MLP neurons of a small language model. Each row is named by its layer, matrix (down: output weights) and neuron, and shows model dimensions 192-383. Each number is 128 + 24 x the weight over its row's rms, rounded and kept within 0 to 255. Numbers have three digits each.
After each neuron's rows, "raises" lists the tokens whose logits its output raises most directly, leaving later layers aside.

L5.down998:099117149112151125111133099137172137161132095122094115115094140124126109136120146131179095069119147087137055161141128093147123130128103140117127137103089120104151081149103117169109117110120141118154144128130107116123142107115093122108122112159117155101142164115110115105171128086121102166126113124147093145117122155162079104162138136132104126186137165152107140164089137119102151135135142109098143100107147135134125135127124143149132134146116124142114122118140134128118100117092171174116091080091159176168166127147128123136176147141149161156123115121127152178133164138113133149
raises: "ill", "ly", "il", "ify", "ster"

L5.down1260:078122080114166117125120169144132114113138123159131103132144145091107126136141094137154114164140116161148130170113152138148144115137112128150121100106140148157125102092135060135145121119116148094134121151161095159121204114096114113132095110098154086119162135113056120128145079161121138127120098100131142161116101162149147135117121139116108140162120106128175146154138100147122145114091163154137169075156137107111142100130141142172104112092100131124135116106121153139126130114152147147136141139164145134135185134122082137141092142125130137126146145114109144128131152150141138133
raises: " April", " November", " March", " September", " January"

L5.down2164:146147086139147120076134127151129157093110134099139145123080137110128110128108120128139120120151117099111119169082152143154141129150104118109159111121105142127125129110125121137133150148105202134074161118102118148139115114124111089129069154135165131129112111151146150096137135161132112139159102160099124111064182130155114044111133154160134124126135087120137178128138130159145144144152131128171142142085122129113103105127124150153095161131103105124119127129149114084124114126079144158150116139110096128107120129125171092100124117070117153123112133169103122103120132172144180137
raises: "ally", "id", "ology", "ological", "al"

L5.down1652:116142097084144072128160112138123086163106150184145144130103090124120160133105134186122118105123171124094143111147103114126128134111105134147069089123118115118133200074141129133110148117136120161088151118120118176135110126138136183101104123117152100113140099145121131171182097067176135110164092126115112116061147114095087127142116156116140142137085099138144125129135162117099161148136117095119089131108122127081138107144115106103165116146160097128132141115122108114182133116131112137154079127098137101121115096121142101092081122087132150107148108144106120137126110166135116153
raises: " According", " Although", " Since", " Follow", " Both"

L5.down1382:127122118142156135113119108101119143107119145133139133126100144117103112110158150124101139100136152161120097117117134076152104164128094106098123084130096152157105143115104112169134146155115174124121056156140131144170107105157156160148173104143130100140112150107142142116150156076096090124120161163109131148130119148170092095126146164099113090125138138130138124119122110115069135142118105163145103112095164187139121125110126144135138136132105130137141187143149119126143125125109161052111153086135158101172162116108105100143164110133121121124100134140136119089102105133088176155
raises: "ish", "ance", "age", "ich", "ward"

L5.down1257:144116154105123107113084096097118143161113118106130128139176125102142123168115122114195153120106094082128123184132111130139138086161122125116148113087147123126142134140110120112136139089117138107139160093079133105088149123089107065130066138123078104108130132172132135104138145120098098129149150153092117107149078152134109103106101119105104092124146132111138128170156110113090119136098117182074122112138116151165099147151126118103154147060150131143128106124105149136174142114132110119116163148145117108131099123159122151146114143161094158106169130150119132126138120107153123122
raises: " animated", " episode", " studio", " album", " movie"

L5.down362:123097135072175116155131166160106096135140120105104096103122148133113110094169131106152180168164144112150120131094162140127110123165161156109124147139145134128123138150110138122128160098121102136140169147190135115133119129141114121129118137118106141127099160119122136115124099079148113139127158099095132130086144130142133128105158125143148097102110146114112153110146102129152187165133083130133143133117128099140133124107123135176137158123147146139139133131135152128170149127141144149135150122130143115134155124151106108123123180139126097119166147084145148125138062110116124116
raises: "ger", "der", "tan", "ken", "tha"

L5.down2932:143096088108135150133075138120113155090111102103122110136116116092139095181147099177099133101122104133101105142124124140162133125160132178133144158133129155154082136104127136138135160144169127151079177125159112101122133119120132123135115157102129160104130122125133115128155138140127156132167138066076083096160122134069117097169165093144109131118159113100159168122109124099091161159122115108130143129100117160092126122116109125162152104131178136118111074111152146118157115137133138143143090099125127129144089154088134112141108180130167133140127094141142141094161133085117090109
raises: "ist", "ists", "ence", "tic", "ising"

L5.down1155:131145126102139100120100146115146140109145152096135130154111082127112097113122105133135128153112189183151132097107145107167112145118171177145121105115144163143122109134138122126096170137138127167118121113102133142160116092120128182148121152089127144136119137177121156108156140133137125171138135133098169155098163164110130149150159112157122131131146124145134145101146115103163152171153100098091144091120130167141125112086104065132148133133121140131142093105154115127144099117140159131124107119137133118108154157138094119116103119117122119126147089118112092141103103144114132139
raises: " weeks", "ability", " days", " hours", "ible"

L5.down436:157191153117114111137083166132136141121156083144173149118137159104177116087179111127118121086123165114136147106171095130103117138102122135137130157097138114145123128107137111175136114151168090157108116204142118108111103142110152133153123096102116132124171138170104128058124125123100154102159103123113094140162168134152111104105106103062116083095094157128163135103108134120103125158093140126131102139150101137177106155111126104152163140113140144144135100111173083153120157099106086139144147100106113046137137113147130179112104107098140163146153124122112104102115118120135191138
raises: "vit", "ten", "mir", "fer", "vin"

L5.down2368:141132129129112118168106121135133102145121129134117096127102141138131128140154141163113134123155138136108144160130106130069106115106125070153122125160164119133121182128116082129190183117135147136110089120139147181122098156158148113083143157121084119118140121116107193133132173119125152140106136125119153117147159169115087121143163127119145120160118135084166144117148101151186086093113129164132128146110132130090106123106092126116133123130184123096108141111148156093159138094160124125149121167130125124161188176151141122127114166141099127125124103096130115117160123100109103119
raises: " he", " she", " they", "Incumbent", "Born"

L5.down2298:165111106106138111099105116102100187117171121144145104122155147185124122137149121129089119141086077085137134099130148081166077093170123139129129106109111110102173084138129087124133110076158137154173149134130119116125127122118104074161146121148134128121112108120166104112130153164129163116128121163096105088136162137111164151142084116097102122124057131142156103133122141140093158170136120084137125151128141108160142145116094147094136103144185126107115117157138112118122137155082135132096143148112133104132097134115137159162130129149132138119133106136115151126102163105132145153
raises: "dic", "sk", "sses", "ges", "es"

L5.down1673:157118121121171117139165143150104127171120149105125109062105148091098133131131136110120126138129147114160157124135106148088161119084124152170119149124169135110121116142116099125080138182141112103129161157131109122154156135146105108132113133170093168095108114150090156128130114166133102152134060133127135067106143121163112087131116141203092112159099130146134121084147130121120150138184095128151135136105147095107119074150099145164109117162087115129154133113111177099145132147107157154149127106098131103130095137138144121110103148135129132131163117141133171112146165101151149164
raises: "gle", "ties", "get", "well", "by"